{"hidden_size": 192, "norm_eps": 1e-05, "final_lr_fraction": 0.1, "max_seq_len": 1024}
MLP neurons of a small language model. Each row is named by its layer, matrix (gate and up: input weights) and neuron, and shows model dimensions 0-95. Each number is 500 + 25 x the weight over its row's rms, rounded and kept within 0 to 999. Numbers have three digits each. A neuron's up and down rows have the sign that makes its largest values positive.
After each neuron's rows, "fires after" lists the tokens most often just before its 100 highest values on Wikipedia text that the model never trained on.

L8.gate461:513497499498549490468511503528514493487510472478485503479478489481463449504511465465532499476493563522513521523526510470485516494501475510466526481485510491503523545472492448524459515491521505526479496514506450537493516537458511447517464499476474439481482538523466521487457453534457441497
L8.up461:476552496505499489475478495470510474519547518492510477515573506447495488501513521468478494542478472539507511546509503516503488530472527508498537528495480551472444500479509518540532443508530523515482510504506535502554483507496456456477514496472521497495476484506460508528474535505519527516
fires after: ".\n\n", ".", "v", "===\n", "\n\n"

L7.gate303:483485503487500488509521507517535552480555501450470474515512469483484508503514505500509513479555560503482510500538527550520494471504488504503465509506538493535529523528539579487554515537498515502491516537502516540505513520498531458561514500471482567498491521516481550500516532528487473513
L7.up303:502518523507457504503467545480448496546493520523498497495441510501515517472497448466502509509493474495494470454491479489487478483484481508490523471481523458521526511483529502483521559475474522484520529478503485502527489570496499503514553505509529536493523514427470533483530504523469516532
fires after: " In", " in", "ing", " un", "In"

L7.gate123:465472504508481504476464496487517487528453501507499503472467547507513495497453508457507489502471495515534508498504519536514505535543519504488496505534513482468494532451445536498541518540514477479493514486479509477471496495538523457472501506471470469507517446477482464478519536515500511505
L7.up123:501481503451540514457471528481498486467514524465507485483535541503543536507501525490553492481463501527498507517463514526499494551546489494480454531480523466493491476486506503498475497482484524480502518461523507523489479530541511515479508509503487464515505484470521486472545494489472478441
fires after: ".", ",", ".\n\n", "==", " ("

L6.gate85:479507535447530522516494520550433465544514498473471482470490545481538503506510517498540526492519475469496463512498485522522472471475452464510486491518500482501557466524485484523480503494493465498508538493497470489514511513500468522526490522484504500526504493531498475475508529505531492468
L6.up85:471525519467483503473550520516440493500472516549428461521529492480499477534471480478464514517520500509517466484486452515520461512471487473465488475486518505503512454509484542546451509495520510525491501486491525496523531478524520498522472553496495491506536545545491520487527562497522541481
fires after: "on", "er", "or", "in", "a", "ier"

L6.gate359:528506524491503489489484527502492499486473502458485477554488498524565496508498504514553467497516489520490468472510486492477466512498515531522525471498488458502575526539510497470464493534516513499531482524480503512478494476479504530512469501515489476459509495488494573509480488452484517443
L6.up359:508533454524500501490504492474511513499516467495451496509559501505451499456453531521441479511477479485526494459512498488480543512511497499563499507536511442533480494512508539487524490495512528472530483474543476521492499497486497515476477472535492518475495513520487503528484503529546527487
fires after: "m", "ec", "i", "em", "at", "r"

L2.gate389:446540493511477498478495485515449509472436453462487508539509546520502507493447499505501444488454520511487515510453540496492484532442483507490480469523514493530498481505511525512510472510540502504483544479533483498485512497531507474511520524478521543485543470544529503523465523535528474456
L2.up389:490539484518506502462456526528475528507493492551510451509470525505494539483471509478461449482505511497483514456485527521485535514548488497474499478494468522522500491522491499538493492555521465532473523492519485482486492507484500453498508532460492521484512456515557485494487460502481437492
fires after: " c", " m", " res", " C", "es"

L5.gate382:529488487518496471512460481469487510518483507444524510496440502509488491559541494495506492525447517528505460479524529526546520497531526482490525488505490525490501498504553503511515530523534541488483469467520503501520445486497509539465414473511484492482452515539482491526504522446490468543
L5.up382:463467492490459485518579484502472488477517494517528518486473499448505437483518534483541536556504488518491520535518487473466504520508493508512500493533459507480489493462503502493527487508485478514479510524489499518473473476454515475532552506463462502487528495500545520476458547522490509531
fires after: " N", " P", " C", " K", "g", " St"

L7.gate323:533470441489514516505475513537485478527517537502499469514500515575508473531504479500526519507466469516539538502515495475515531456512531439493511485480526495516507510492516490446503454482472484553504509502521496465478438543492513462499531501516532523514504505518508511465537528513514482450
L7.up323:553483440526494529495469495532501519521519515505460512480524526521496492514524489471494522522482523496480542469525514524549517465479490464479476463489500503497526504545527476492529482472492494500478499527513511590510551534509485449511481482505544501475518503525513476495497528520537485497
fires after: "al", "uc", "t", "eng", "|", "it"

L6.gate286:528516531516499510528456536489512536523522535500512520471429517480486476507498484533494470502487497506475525486498498490509470456563509549468477483515482485506475450453503483517534528528476557494500450485450493483520533531463489552497500494534503541509521499505499525490508511472488450475
L6.up286:527536474489494486521529508475525528478504474506521524525507507492487494475497492509476505561486502454531501463468489448489502458513458484491521511527531521487514524445514528514505492520439473481497454478493475508506516525513498493551469522508510475484507497488518519495489499515461513506
fires after: "ir", "at", "n", "ar", " t", "is"

L7.gate88:508475493492516472429527487478517500538477476504480524465541501494471521474519503474511494471513506434484534472468492506494483503486481476527479489520517530526473534492529489501474496542544480461485498473509485504492443490434494510503534554485539477476475522497478506484491468498506540504
L7.up88:533523520517507540466529458483477516532482466488506544432506466516502496503482448457507524503522535524522503513531461588496459501451499463552478522520476511503494533484518463516464465528530534531499508486535499484490481501495547488474498489466530485502491485505489470479508515534483500528
fires after: "c", " sp", "es", "%", " N"

L5.gate447:524527528501519524493510505529472500545533511520476536518467503469476516487466490472522483493515507502485532530517472528504445536483453528514442490474495479546495483518488514486496480494488508476474505526446472474484467526482537511518461541547481542534553514481487487481501503506500520545
L5.up447:532516520479513468460504471465517538529526515503500528509536500517486467531483505492505512519461522491497502507521452524481458495501546483505503503489495463495491519521496483500500533505472514483499444516499493512451511501481490513514442515517422473515485534503515494465535483524525544450
fires after: " m", " M", " res", "un", " s"

L7.gate311:531513528538543546505525493535452514509490503511513535509448513499465563497538527531509546462524504493471532517502480485492507536518545504490439478473492498492469460502516476522523476566474504540516549535483471479466499500509499498471513512500484506486469548507493519507459539491473512489
L7.up311:470524465499515536478543524498511514525483464462481440491481495544477504479478516441505483488506459498543458461437520502474505488509508551523487450506501524481487483496477512496499497479516499494499485549459528482537513470502507483462544510480515467475556503486486486483513514499497455515
fires after: "uth", "est", "rit", " Col", "g"

L7.gate71:507518468542553471447523491530524469523476480506490518518532491503494458497558519512538504496506523518528517552519491516490533448488512527487530522491441423538519529502513471467497501493535449505471534494498495476501519508519551485514513490480462512510532507467506510465483502483499497507
L7.up71:472533523525476537504506514533513502515481507478534496484522478505537501474504494500506489487512498515469460465518486499493509462507492527529535518519498503469547489541486472496499541505503485509501502529526522472543495515542511499515488517475531445449555493534478515499536506500504538496
fires after: "O", ":", " O", " M", "ag"

L5.gate440:511490565500570521480504545464488477456449496474475507526469490463559493512525506521520527488527547495526461512479501501505495533496549446494498547523475510509529566499496481513492486498485507500506516531505526516500482516467484476482526504491483510513463502486487513493483480523490518490
L5.up440:467515465497521531459479504487492496477545504500484510479487530443565543521516518495507502482527483515489506483466451470512491469459493513514518574518504467479476522489500490507530504481463485520529531520478506528482503539503478513500515470459568459470467507527480470490496504488527507509
fires after: "il", "l", "ol", " Al", "o", "g"

L6.gate42:506480519488547548512521496509498521499543525528513477480502497476479523549478520487484503558476503491491520533466460484496483546478472502481479467441512460499487514471497518519486522478493509524521519526502467483504488484480454486497430527504499482527512493488429469499501553486481462501
L6.up42:512492493514466478518509473539518525472557511529522489458531492459474478479542506491543568481498470473532470535498487495457490492492469521474475477523522497495501498469493510522477504457544549482496484480495479468503511464458482496503519512503482500532468476521488469513502507529510496520
fires after: "b", "f", "w", "ff", "k", "ber"

L7.gate103:484542480502472508504484479480540481518471499498515484490476559487447549499484562492487443495464470465496486504517510516499482477503519512498460487513480497503516499467463506517525506517453459443500512527478461495479483526453482456500487519518513468496492492518484525526486492516486507498
L7.up103:468493494507470499466519488489536495478495506518462530480507464511564472474500441508502529503494500476531547491497505506481503510510511491536497506501518527470507488504505515516512503477511461494559538474497505515502487503527482535475488534453492505470432500506461475531521522459505470484
fires after: " reg", "v", "r", "iv", " art", " Reg"

L2.gate430:506500448485531489511438464480502489502517513468519453486511505494504504503481522485581506482471472481488530510527481469493540495504498515501498482507496505495542510479454470538561541488495501510513481505458525509497492500554512525542470499496503549477481504515464457463514477497502527478
L2.up430:504538500456471525514515496461541461515528497496505559509498501488460472487483507460430518479464483537492526512477529482524491507499525478495500481469534501493480507503530543517488509508506501532501561493517539482524491489488497509462524494490507485517490502538519451543452501502523528498
fires after: ".\n\n", "===\n", ".", " (", "===", "A"

L10.gate131:480460503462506515475474496481490510485490488502510474479465542504511510501489493531484460508473538497536508484501520492482532494496527464485443500547510494507571527511496479483455462494493493528529455484494450480486520542526516510504495519508491467483503526523497530514532452497482500504
L10.up131:523472489500482481530511514475483545477516489494449468508504508495542533549472495531494538550513503476504506509476507450516487480515530517492518529471477487459506551460536510484496490472458525470508466515432465511482552500459505478513499514459491458492544522501497505479503520516505495490
fires after: " l", " t", " T", " Mon", " Sc", " Fl"

L7.gate448:516510466496518507534481523512519517473472510510496493490539504459533489516572448469483486504478485498477500494506513495458476466466504523508498487497520492502538496512513521502417514491516530471491567511498511486461498527516485497534542553500544496556504501522508486495527473456540492444
L7.up448:501444506520532532524490463489465488454537513512515490494521445517505472564474466481531477444493547474480481499471482507492502522560479475514451492498516485481463504504498547513477478446478468505530495502476511498500492495541510480476444521480500528512529508518518510506476520480517501482
fires after: "on", "b", "ab", "ron", "er"

L10.gate379:493487485531463539538520490501482510499489493493493522499526502511474509504462536460484488459519501471501475506479522520529491456497500522490501534503495470514473518490470461522476468487522459503510480525496526527548484548502518477493522531493461531496459509497525543470487471512547471486
L10.up379:545516481498508471502511514553510493495513463445473480527454532500505478551492476500480473526519519492508487513524502495517531530522541485478544480530499481484428532512503509501490510518501493477532495507480492469478486465496488517485509504521508474529484482464495513484481491520524517501
fires after: " c", " follow", " im", " b", " s", " loc"

L7.gate470:515469501465512492476501508457507468486539502522512481461501477495485510505468518492528498484497499522479509465451472487493479520472565487491500541527463488488523487472497519484502486508471460493504513495527452514491518498513506487469506476485486498476531554549455556502497499501485532475
L7.up470:454507514515485477491510511454491488505501484426505473466496489461474488521490510496501516504522495497479477526559455511509463517462529509497472485479413479507497493472514518464475488493469498509466496512524493492491517493499468532505493517474509507507533535505431540507501539512456525485
fires after: " t", " f", " l", "m", " pr", " ab"

L5.gate182:502484477485499472524499514501472478481527457552509487460484490437480482469495506496508502536496543485504524491531505503475526538515490498479505505495495491526450477497503540506426507474497550476481513485499508500522517467519493473544538463465464494523504494490520520471502517526492515493
L5.up182:517470461502548536491504474515520487517481525514525474541514488527511483493510494474505503483516495518488524483508498513479537530496483502451514515523534515523516509481504509457441522520481462429532491529500484483506495491481489474503529492500507447478498462490482472551539507453504483524
fires after: " co", " con", " pro", " re", " Co", "-"

L7.gate213:524562501519493481526532464518489518505496515524473469462504487488479518523522496494519498501494546478493485501498507544480484490532488491512520502517521512507489494504512514482508518538499482470493515480499466484483525478541508484525458479496499487544476503523480497494544492514499469510
L7.up213:510496496516500507499509516468510474520513514514493500490500497465531509492454509470481580515459511511505465439499488490526514464550536495516478472545517489449540502536501508524478525501547481522471505472485500525515513477461475515518517483475513533487501479500466441520483493523469546509
fires after: "at", " And", "end", "B", "nt", " T"

L6.gate98:529476537490503474507496448484508513496514468480518533476510547496534499472488508510500484481530462504507486540524491460536449481545488523493502519498512505477501528524475533503498449508556517480519508494488547510483539506511530492527522547545505522496514484528487552458468497489500505452
L6.up98:487512536492486472516506448539503509479520466494514527523437483545500459526492531499521503493488500500489568501475465497528466512505491481460510531484507534503570479484512477479501460477488481532486486512464495500484515467475497523506494533492457493477547502493508508498532503518518500474
fires after: "i", "ri", "al", "u", "z", "n"

L5.gate397:509498481478472504537487491486509481473527499466521529523510482493477542482476494521506530498475541503530497528521504477505492493462520501479499446452497498539489532473486529497500472536487470506504520468494508493503513499524529509527498474492494483481509521543504464512498484548449526526
L5.up397:491536482511492497470545531508522533499550492524554524423477502526519553491459479472495540514537478450529497526497478486533519501455533512519481485504516488482494523484454515487474487515490482506514508507525520505503516506492530518504502489502496460489484506480485545528472493541492476506
fires after: ".\n\n", "\n\n", " |\n\n"

L6.gate288:504522494427494516493495521497507462505517480503493555477481508472467512507541493494512501538530458490488527522511535471523542491492517490522471465511491518496524528451503528503516487497474527533522484517520516490536516460470469517458502515514541518508504457456449479540521516496491456521
L6.up288:498533439501509500510517488484492514525506477448523467488507492509502507487507478517514511498492481512525519519533516516516446448512486459525494471511520532500466489505525490495539513486499466501509431522525530520523461466513507472554505550474502519528522491505492490534517529470541463516
fires after: " g", " T", " K", " ", " dec"

L2.gate341:513548508499532494532491489480514487456507549530483504522520527512530459528491503491511508532470494491483527468495518475504500530539512540506487515480486452496499495483513539461513488481536466504474477480536463525445550505521508508507499518520519519480512513503508462531527478486465497466
L2.up341:488487508506488495485515518546511494482505488514503528490548509495549487506507467518506502467457551511512490513500485539456546481533518537473491523515554507446514519490531530530470512515506480505531473518531507515526511517542512495522482494536525512474478488453521497514472546520480545494
fires after: " |", "-", ".", " (", "|"

L6.gate393:504493451508464491503485513545490496543491476421515506543514525540485520499523484472457487503477503493514497499517497545485546526470503506508509502512533559479514482523495483539507493487521486518495511490509460490523497466489515498503536460502558517509483509520494480499551517508476463501
L6.up393:514494453524510498481504508500449516494525500517541498520492455465502454493499499461520511505499538522507523494475496528513536499517524514524529489540506557497590495501489487508518541513539530497456498509475484535518486522486509528541528531497513437509444520512471475477525503501541513506
fires after: "il", "al", " v", "t", "at", "ut"

L7.gate452:545510476491503510481510525532540533464533522455523483553535480458491487485538462522513512509515492486570442521480484493517511492486471463524474500509477500531486480497510510517510491495482522523536444482506488468448525472523506488520492519494540529475524504537500506512517485530505552521
L7.up452:535471502530525515541506493480468510431527441501544487507450466452504538492469521501529491506505465519506484510476515482497503506505495496518524539507531489484461491446513410524458465472490490504478512510470504547517508486472501500484496490502496466524514541506502533507481486517492494488
fires after: ".\n\n", " |\n\n", "\n\n", "==\n", "==\n\n", "=="

L2.gate311:484475494525525536512520549507469526489535529510523538522497440511542529514464491501526461494495504515472543514473461473504522517524504513520471513488526523503527506506548490490539496527489487512476499495527518496491492462464516506547510502497489462503533525523483502465468479477553535518
L2.up311:509501473519493532494464536490418479511515467521520514530443544512537481493500490475475476490532464472486511544535489474515487520497491528513507530511522513519498499558524514505516517545463490521475492522478516488488522497496501472458479508529484502510489539464498493538493580512508550518
fires after: "-", " (", " \"", "/"

L2.gate428:467485476500550509476522497491536516486530494517505527540467473444510513483495499509488491530450536515461498474452499480451511477475507461495480499510494502527523480497519509482483524521464542488479498490498487510475477499481480530530498503497520519513538485518472464516537487466500544517
L2.up428:470461483518504497467465490547471505510529518512541502474487571502518499539515485498498469514446557470523476480503516506504515508529521528490497515479534516502511532523514500470451494512497509540530534490495517514536506437491461513500496451489506504487491517464494468509533536495521515503
fires after: " (", "==", " \"", ".\n\n", "\n\n", "-"

L7.gate392:499520537511450547529551517477509533484508516489483486470495500522481500520454522430533518493537484491540509500501490478472471524504502534521504545538492518539520521449491498497523468500536470444495502516495483457478505510528500472518551508491497528541476508487488548541514525521507453516
L7.up392:514503485541541491518516464481504449465490490501511468476454537457484512463510447514522463464522482530544522524483480468559485477482489534503480508523489509513538519530471537526483518522536514520544477529479509501506507468491528471514461451523496502490496443516488483509484487494525531491
fires after: " ", " follow", " the", "–", " s", " f"

L8.gate187:522492470495475555517467501519547491448471485482490506478502506485489439513496509524516451453452477527519513482509494462541503500509459506511510520513513484510509516522476512511509521520473519496503458569516476457506480500510486501495520494464510550501485527477479489462516478489469546517
L8.up187:520514508488508504506464562510513505473486474465514491519499464501524511508507539478474494521530526507464496507525512501525514496484543501502507503492477484482474522458483542496497478468482526538455524471500526416454519493552454513517466464500500503519493487505455499513515514518476503489
fires after: " w", " sp", " W", "att", " f", "port"

L6.gate295:530432509536459466513478438476506489493513510512502515481500490490541519511477456488533484533537510463503508481485510490519475498526523465508492517539476493480454481504499498494492489502508476475470481486468475507511505492476487532470462482469499479544516485519484510509493530482510539478
L6.up295:496510502512474465477495466541514512480516483485510504546466528503499460510498472527474503522494546423511492495508500487523518494489499456485508554497507436507481489494490489456524531540492497421515472494468489468502501544497540539528510497501523497507537520526448494485502570493483496511
fires after: " B", "at", "r", "att", "ar", "b"

L7.gate86:506456552467501500494500508485497527486506460515497515530504488503507489506459533569528485467564499441555497494530523470499491485535499495514487554538505513524526471496488514483528518508509532502454460471508509527494511495478441523465519490506508528492516485533486532508542553493523487499
L7.up86:511542569515504457503470498496519537510503499507470513448549537461462502494508486456503522487498505487512484516511450500447509495505520510517459507484487501471461475475525482478488531518494496473499518524493508499477477493492505530466523532522477463524526472507483517512500545539456482539
fires after: " qu", " sh", "att", "b", "ir", "ord"

L2.gate14:485509476514525512538492484520533523506501476516487518510475482490502502499474542503517526498508505530511497481501506496492525499562470484475485523496526508513494484472508540512454498531501497540539502476469496545514550492508445497529519503488471510548516506486481468443514483545459462531
L2.up14:491528518516514512461429535491473530510505508528533513495513493527506521483489511480512483522525497506520483487498506442515547455471479463489491564500457488483516498491463527491454535511511539480523481514477494492510519519502479488472501549506487464494551499492465473506505519527505481491
fires after: "n", "ff", "p", "f", "t", " s"

L9.gate461:504473531475557511498517477516506513477526519536491514547519476521479481485538464466522521539494512505506492511522517541524551523520501518500524473556468509453467535555436545503526515516539534548474478493514445508484512524494480509504491506515489489515511502469527469517543533518502506478
L9.up461:505504498465484490512498483493452512551519488537450512492534490522493456502471481500514556515474518491541534501481515559480553481461493480495540461564501485508493535463511507493545526505501459489466511503524523488469534474522546474509542508535449518520474502499569486510538527501468537467
fires after: " med", "es", " be", " mon", "|", "ulation"

L6.gate354:485461521509453471511542489511474524478488540501499497476505523484515516523521534528538478508528546557490499479498486479470437507472522496534478576511496496487498546490539471505526505503486534463538451503514477516469483498503491565514555474504470496517503533488489500466500487533500523464
L6.up354:541447502502495470503565483509490511516512500508484476477542496529519547490503553460488493486450480464462478493484511470490495487504513485469492478514497518537481532524519484515447521524491508495473515529514482478501491481446505491506538503504508524500559526552533470501480511483474479517
fires after: "it", "m", "eng", "at", " Eng", "ort"

L8.gate198:480532504505460515482541522522465484459512474478497464552500470484543493509525510445481502546504478507491537515505495498509484520515450509508509560501500466500517460529503545499487498504513478509517549469537501525474523511528526520489524471502482536493530524519525555542474456516531521515
L8.up198:487495505485484459469464518475454511517484511531475515534468470515454451496501485511491474505479465512490562481474485503501498534491524505520473548484506505522471517520491463487487502495495460477487451481515525489535487514477492455512500531514482469505494527489513493477533487534502499491
fires after: " w", " b", " c", " C", " ac", "200"

L7.gate201:507469531509509517493476511481495504505502494507510462520558458515486510517531503431514470493471504501548513537491505476503501503466479465456511490485553452474461487508488495528486474484535507498505515489546470480481525492505513517534512543476480471494537510531427502521483537517488521516
L7.up201:519491517522489444531512465511484505529462499487465503496473508502488488528462497492489497488498519476472450481475497456510495510508460482511492461516463483511475501513491517570457542476512485502537508509476515499533494478507484542502461475480516480534503491560500480488534458524491457483
fires after: " st", " St", "f", "ld", "b", "ed"

L6.gate29:517526518505499482490519522485481500497487495533520463490515546537519514459548494553466492514496562538530520478512461480521474467542495504498490440490462490516465496481506538492512520513466516511537503510466530474479504482501500513523506493485514489522506477466462474496497509501527511497
L6.up29:515468526475525492508503527539526497529476498530489480520525545522512530503527512524476525517481498484488493471496505511496499429516485490479535500512495483502521450494467531547496507489495509513490491472444542503516521509502510489528497504471516453487499510511437493518546523495515488504
fires after: " such", ",", " b", "h", "e", "ing"

L8.gate283:518472483532520502480519504511501527494461515543568500502479583506487480525526507463501464483495512516510511489540432514475498553468496521502516457477534441494479528536452473529531516494507487514489481477542523516523497499469517520494547469504472551479477488503462503537516473511508512497
L8.up283:476543521475499489511522478537481516507522487495443501539493533483519530473528491484465426473459485527491478492483530470528489552487502497563477485516480474498491485496525521524498483550501485503506515482500483461516449452504514525499513485544516526473513495477483531534491489500545511484
fires after: " c", " re", "c", " m", " rele", " st"

L7.gate398:496515537542523514502517505496510494490481491511496483507527505487488505459469507498484559529530532468508506456455481468479511535500484449478478483462520509479442535491494481516511510484515475539493509530487492470498508479435469466490471505472505479547492532503480466494514558530486496491
L7.up398:496530510490483533479531454493468495490518470487481478474505509478520515510507531517509479491492478503498460519497495515499500478471483487537523472495517510512512523505474491497490523469514490457512505498551480531542497501483467479536525516525558486500496455528440525513501512560452521510
fires after: "d", "ur", " Bl", "st", "g", "l"

L6.gate396:506501465519505469445471526485521494515471482457514513531481459502482526517473523494489497489541471523501515539489536523511435480525505466509474512527486536524478548519511465505481496465510457451459499518540462496514516496497511503505487485510497475495470465479501553518522473490530509489
L6.up396:489473467536539490481526517453424477464479485496498516513464490530511484499477482451493468461518483468502513536517490489508443529545525529525486543518504501514477526538505458505471528517494517480516467503519522506506506505491480490500496551519536498551566504506468518511481505475518517507
fires after: "\n", " n", "18", " N", "al", "%"

L6.gate362:539513533487516509516513450496524516492517500454492503518502493465501537494516496452500511467501516481526520489526491509504510498485481499502476528467510462470462509566523504452518499468501457478536453508503495511445456501487475552475499513507542509474514499520497488493481524448493500502
L6.up362:534497533487467473459501458457532504497513480492499474501530485451469492487459486536520516515501506519509481566506498553460482512463503519482475506524477482551510510527467512492482467502494497470542506527494432500520493519485465519525515489480515500501526534485453499514506508531517449487
fires after: " c", " in", " C", "oc", "t", "ag"

L7.gate180:525494485482520519500531490508482469466531549506474538505521473483472476501489514542479510512515511461502493502517472514536489483482463486520473477463523463528471470543482523549489483463501470521504510481473463491447552508494449516476504483495470489561518501468483515487534445514461518544
L7.up180:515527489476531505476528522487522553504490516490502492494528500502464478568472499511495497500509530475520521491516509550517460487480489453493490513502531483512451434496510473464511480473476502468538534472508575503518488460500492435475474487478469471491503525531469490508501561503516503501
fires after: " St", " W", " st", " M", " K", " m"

L8.gate292:494478511459484506532526500548517511493501488511490437515474495517530446493515475527534535482469518488451482463499485474512459506454532558479466502506511477475503494453468493504492490536498462498473474483480455504514498509518501470466493492463468485490496479511497494509514494535477505480
L8.up292:474515513461504445462483472543506498514542449506525536478491510512507527510519512516486492518511495521511509464537405502474501523507489497494454459513462503497512558456517539540532458536511479507525483507473507485530492513514518517523462466509500518531489486483508526487491509496495504502
fires after: "on", "o", "ur", " Par"

L6.gate462:524510514506544503557489456536498481468473509424490481484503487491527503501463522505515496503518512470479513552503496445501511514507464502480502488517515502460504494512487457504514514562519497505481492503518470497509495541487531491512539442478553506488471474516515473489484507508471511469
L6.up462:530489498542470486448498494546510468465491508466477496533504489536471470500492493491486500479526480502460486482482487498515480511492520495459534486481497478507522496494491465459492468514495443491471483530491499481506547496485522517481541455500437506413471500474487520502505523479507520534
fires after: " the", " f", "z", "al", " p", " The"

L7.gate478:497488538500502506531467488455525533571497518475479507534485507509499448518453501486503518487502523472525507488477472494488541469457536519517545463453496519524508452518511522535508510465506528506548521513499511502497487481554485473517507482491491469455518459499488551485476510506461516486
L7.up478:476519520494490493522472526479497533567497515451489474526453472477518495491447505505476524474509489495481505476487456525497494498467509516506499531476533519473494459495532502496485510455508516502473463459515479546507503488529488559523503498509502506487489521543500508518559530494510496482
fires after: "\n", "-", " that", ":", "ed"

L5.gate27:525526453499501539547503503471514542482480481503458479531504485504532446530503498546478480493479507492484524531519482431492487535510486499531460510451548521515488524472519496484508496502480521502490497512499549518490500490510457529474487525459523496544528481491477456473494514514484427507
L5.up27:463501512491519483490502474447548479462471540538513479491478508476517490522497527487533516502510504464472515534524532482498499509497522484492503493513511457491444480447488512457523532498546480495455490512491524523453519506545471493518498522489486467505508462477520499502491482506481461481
fires after: " A", "ff", "p", " pro", "b", " p"

L7.gate56:514524499493485583528488513549520528552547456502538532482483511504477519452513499483494481475478519515511513498471501530486514447528515475517489513512488562487499520501502460498491489507511498533533489473487485500515527489496479507481531427501477475492484495467521502486509503530451491530
L7.up56:496533517506507517461494496500446493470559511508519494467512520479522457500504454508508486539529484509519512518494531544542567536500456499517497473519505520496529466544507474489494530513517509541485497474478502544498519470507470465468476460512497514498469460508467488500519462531483495479
fires after: "200", "ild", " le", " Le", "le", "100"

L6.gate336:504475485508529500535483495467551511513491510497540497533469503498510506510522514454530506508449528518514493510505506477526531513524509503520515457544492480485411509533508523506495550518511532505544494489495535499532517481500498523482489440495516487490518517477493483484503492476503515484
L6.up336:517458473451506495528486484527518520543512526498521477498493514524522497539526511483473448541521496541513486495503482547516543479504530502466523530499545516512505475476526465480519522516499489493461528492477480499525480507474522501448499478464481477521455549476498497478534508497459464511
fires after: " mov", " re", " con", "ro", "urn", " Re"

L8.gate244:520479490473503505510494479508518518497532482487494504471491479461516462502511467525532487523423526495456521454491472528467474509479497544513472511515464520524447490460498472477510455509501481479525516450467456470514503467512493499474451509482491483504550425512448512510509455550519500454
L8.up244:502490512504473474509470506497476472522517481513466532483517519515524493511509492521530508549476463534529543543494550445511484488489509503492504472501507554491522478512496518510517505520448496481471505495454522469476500508531517497509485512533515516506501455456495490517556511519509542492
fires after: " t", " res", "t", " T", " ent"

L2.gate497:509531484482496514480488494506527515487516480477473499532456524476509536509549486471501496489480490481496548501467490485526492501466486497527493464496473484500491528489522503461506467489516448495485530488534475508532475476463498519526527483448524515463477487552495496477489471454532483497
L2.up497:476517496484481503503502510483554507514512507466493482493527514493498478487524474495501474487485503523504514512483497482529491495491512478502512448553487497489495539512493534457530478497460498520524509479526494499537464485487499499543526478495534543503442531496476528500443483520523495501
fires after: "is", "ou", "ro", "c", " c", "h"

L8.gate467:494519488550520524458488500467519535528496477477533526517498478491485524517478553442544502487496510483498486537497507505479472506511493483496551477548516522520505518546546522505463501484480539460505490538529508515523475472552519522488531492503536515479507491504491544483469532487508503506
L8.up467:442510484507519462513476503495529529495524502519481520496541511471516501519483513529487521487476493529460477491469478506496517489513475446552493496512492545488493465517511518563495530498501527471514526537539517518510519516524502512497556511511557521480500534457491484490513476511507493497
fires after: "\n", ")\n", "  "

L10.gate218:512522501546478502527502509491483497494516507504550468461530482479471504481516475478480480457468504463507503456534500527471552537508452519496496505488495458476486545543517540505486461509505498501525489537471484492471502485501506529458511540564492498528515490468577505481477484504486487487
L10.up218:510514486520520509503496496538510533498557486458490501494543531501493487506490486522515561458468544514479531494510538495491485485502514523511501470506451518479500512518490517521437477504482503444517494526467473528498537498504513525509503540508483546494504475507485483461483510461479522504
fires after: " c", " C", "amp", " St", " cons"

L6.gate401:515477471491495512482502556511511509495540513408505480482418538467436460510553483480517523515492512497546507500489543519513497505470528499507499502525492528522491466495481454493487493510484448495463482515494508489509535548486480498518520514495517493493534477488478519490490476477502517484
L6.up401:495462515469532468559449503495493504494553519504520486526496540494532462475491512496490469495520503542502474543462473471497520520478536510513538453492482517476488507490488498503483469486528504501487524520489463494470514480525544516550521499506524517480517474482554543506540512487531500478
fires after: " e", " se", " E", "p"